python train.py --head_dim=96 --d_mlp=3072 --attn_scale=0.128 --bias="none" --tie_embeddings=true --init_std_o=0.0 --lr_mult_o=1.5 --lr_mult_down=2.0 --beta1=0.95 --lr_head=0.00681 --final_lr_fraction=0.0
MLP neurons of a small language model. Each row is named by its layer, matrix (up: input weights) and neuron, and shows model dimensions 48-143. Each number is 500 + 50 x the weight over its row's rms, rounded and kept within 0 to 999. Numbers have three digits each.
After each neuron's rows, "fires on" lists the tokens most often at its 100 highest values on Wikipedia text that the model never trained on.

L6.up1272:439499589383503558513452385388474447501567473441468486566541504387568510490503454518514525469570507596592528538513415513525469455529522479491465481460463543519456395514494448513513416483424457488500446482400517558586408513558511452544487559599481488492533515462516398488456506452537488451
fires on: " to", " not"

L6.up28:429544448502486493510498537522537565494564430508552479464524455489533571543514570393438453528541545507466445592392509522471595545527423441427430509493447479510423533526571464372525401471523583546536525514527506478482516485501451515541451505467501368512408510485514505479508518394453506492
fires on: " T", " F", " B"

L6.up1002:536536505492523552493527488517576506450481408526498535455458466417512431584445520576478472422440555476444432505391452429567427486492524565528431537508499457674521516471484543459463541493436517501503499473553495434463390525533492569542483502535570463522444464428445493466506506461583542343
fires on: " his", " he", "ote", " He"

L6.up2115:554377615566499415521420632462449523445498458576598521523407558525441524487495480414539510566457546519491588551538466479425606543534427513460444551482440532504518563516562416570497525571558518549549541471489551455484483495503294484478435539476520481498515582501496454456452525468518572562
fires on: "v", " under", " in", " the", " during", " after"

L6.up1358:505528530467377388523561445578501542561487540458476388454505480580523545590552591495446515534505476527436486558446500409542439481570533534512513469526429479498483591533525524457619508538518607496560445434517396460534506453560418494590559521489432550499398483501521419422579457588459483541
fires on: " |", " and", " of", " E", " El"

L6.up1174:496519539458476639465588524518548531519521445525584554458489450527534499463516542529584512576447600558496494479427422476488573479531498467481481409521535511488407400490495443530473567563456544635525430444467475368478493487463554449464440521593460484485465541488565461522517491413525477533
fires on: " the", " The", " (the", " (The", " \"the", " when"

L6.up1694:571510492506486513541476429496548513461486494567543492560498554423557665487531516478485476485530512564508508445416462545587418470500453431515438442441548549486473480553453598550496571472463494492473434467451451547521424474571425523488482469494408505588488450528584492646443526570502463477
fires on: " to", " may", " not", " can"

L6.up863:452427529554484459525516483528411438449542563475465400493463497584499465446528456493555483569466541443476498559488392551447507580509481386540488504558524490474515489512519499462490430508538530490574446463422478467434517501514486488404451539518550484562482604544522437422557508495564542552
fires on: " the"

L6.up58:487466418525507520573558403515515532366516500529402514595592482507439537487507461498505547472510501504538557407486509494398468521535566512509429501459445499461537425550492509459584495515433522492526520465473519570481426429495406568447513545487401508421503463522532564406400483440504427490
fires on: " on", "On", " On"

L6.up2351:495550543472421554503552571543546556535533399569460642464469546528446463509581540621429458573481556472501427551501636488409542547531517533467469562489507435529452515470486565504486487514352568572489530428534601487515451549634388471473441502527574532615383545442564609480581549519481474525
fires on: " his", " he", " expressed", " her", " the"

L6.up1266:556491454556484450417503612529487496419475460518492535533365541495481596526407514418552524568491622549574584407480488447502443443581509537415466492552482458568494613572403507532517512572497480465528485506575500467475512507438526629490513428518533513514451558528498510506495538564457453470
fires on: "G", "g", " \"g", " g", "b", " Og"

L6.up2613:566556530448573479437534464492530487468507482539426584543489480492439525498509551523550420607462560481508518477509409595564416508471484438523513512587585428486546442397489645512461387506348564535498471559566401448514497554545490469520517464436486472441542444432532472497542528427626526512
fires on: " the", " His", " The", "'s", " his"

L6.up1144:465474573507506502620548478505479558452589488421420500467473508555508524427402524494511518478608596566486480362525535387554501501478488563507567495491453536584525527455551508438530522510525539509514530402595543508600485533557423512519563483409456426510437541497501508458458443513416475489
fires on: " |", " on", "On", " of", "\n"

L6.up2018:504564597474480519562563536526558536422435553471470507461394533443477508540478568524463540591443586438505488502527489539573540562520619439481541531492495464418534559418527510525524453478486616545553514405467525446489504553472517488485536462562444538447522589598590546482493578498577430483
fires on: " the", " The", " this", " This"

L6.up1093:546508497469506636535386480467505529580587585639381502499406557610526578484417486475598512527495503509516575566407521545519432555442472514412445453485523491434546484436426477595464469511464510552456439540492530542414563485473413551465528521567391523520474588473493577535489511546570495527
fires on: " the", " a", " in", " to", " L"

L6.up500:473482558578489522541449439534500403468486523576344446548476500453553517578472493472409505598538455464494486474494489514504478494525488526469464506545501631511572494559552484598353435433456486534463479548451539559499509447497531479505457483531466476549550523428473542490585433452531530531
fires on: " to", " he", " games"

L6.up600:478555488556551540615456528514455504536566488557507493582436570587453414483429464552467556403498602490510415478493527520444494466484555527516475477536614484410467530554531443448426467494536462426486449344525512367491501466538521536535467511513405503453418562590564552483467511517475509480
fires on: " in", " K", " on", " |", " of"

L6.up2944:438364561475500436455486520510453490499544502456521385464423400557448583513538535489528545554511572488545550509468542467456511462501369533561509529558497382474530548460419443514432527510477497493531412471500504549443523534417493510477530545508520569481466415477577419516540548603496550523
fires on: " g", "G", " \"G", " (G", "ag"

L6.up2728:408537503529585488473534406436428365512481440519501480466605530478528484469495504429512471530551520481444525521515497416513450495512468418500452491588547554517510549523499532490546514443528612567501525424477475565478500414455529425467478480461443487600493582524517506512510518424534488476
fires on: " He", " he", " it", " she", " She", " is"

L6.up1501:422535455552554496543484511476511552418484402536484464472405462614456420376527406517500521516465521481394493505479431460559384486521497489511583494478458589489531558507535528485524463445400512566485444539482496523395479485478562545507546569547497434491488581525555450458552463474529362562
fires on: " the"

L6.up1992:517436507501567513453474478431525484501455560495508438492513423543574534459382533565473508538453468482554537516509462469487491548483492551470502487443529563518538411559558485469468441394431539523439473478577521466553545516465515485488538513545521490484557514537505503467501477457449425493
fires on: " to", " did", " would", " |", " 800"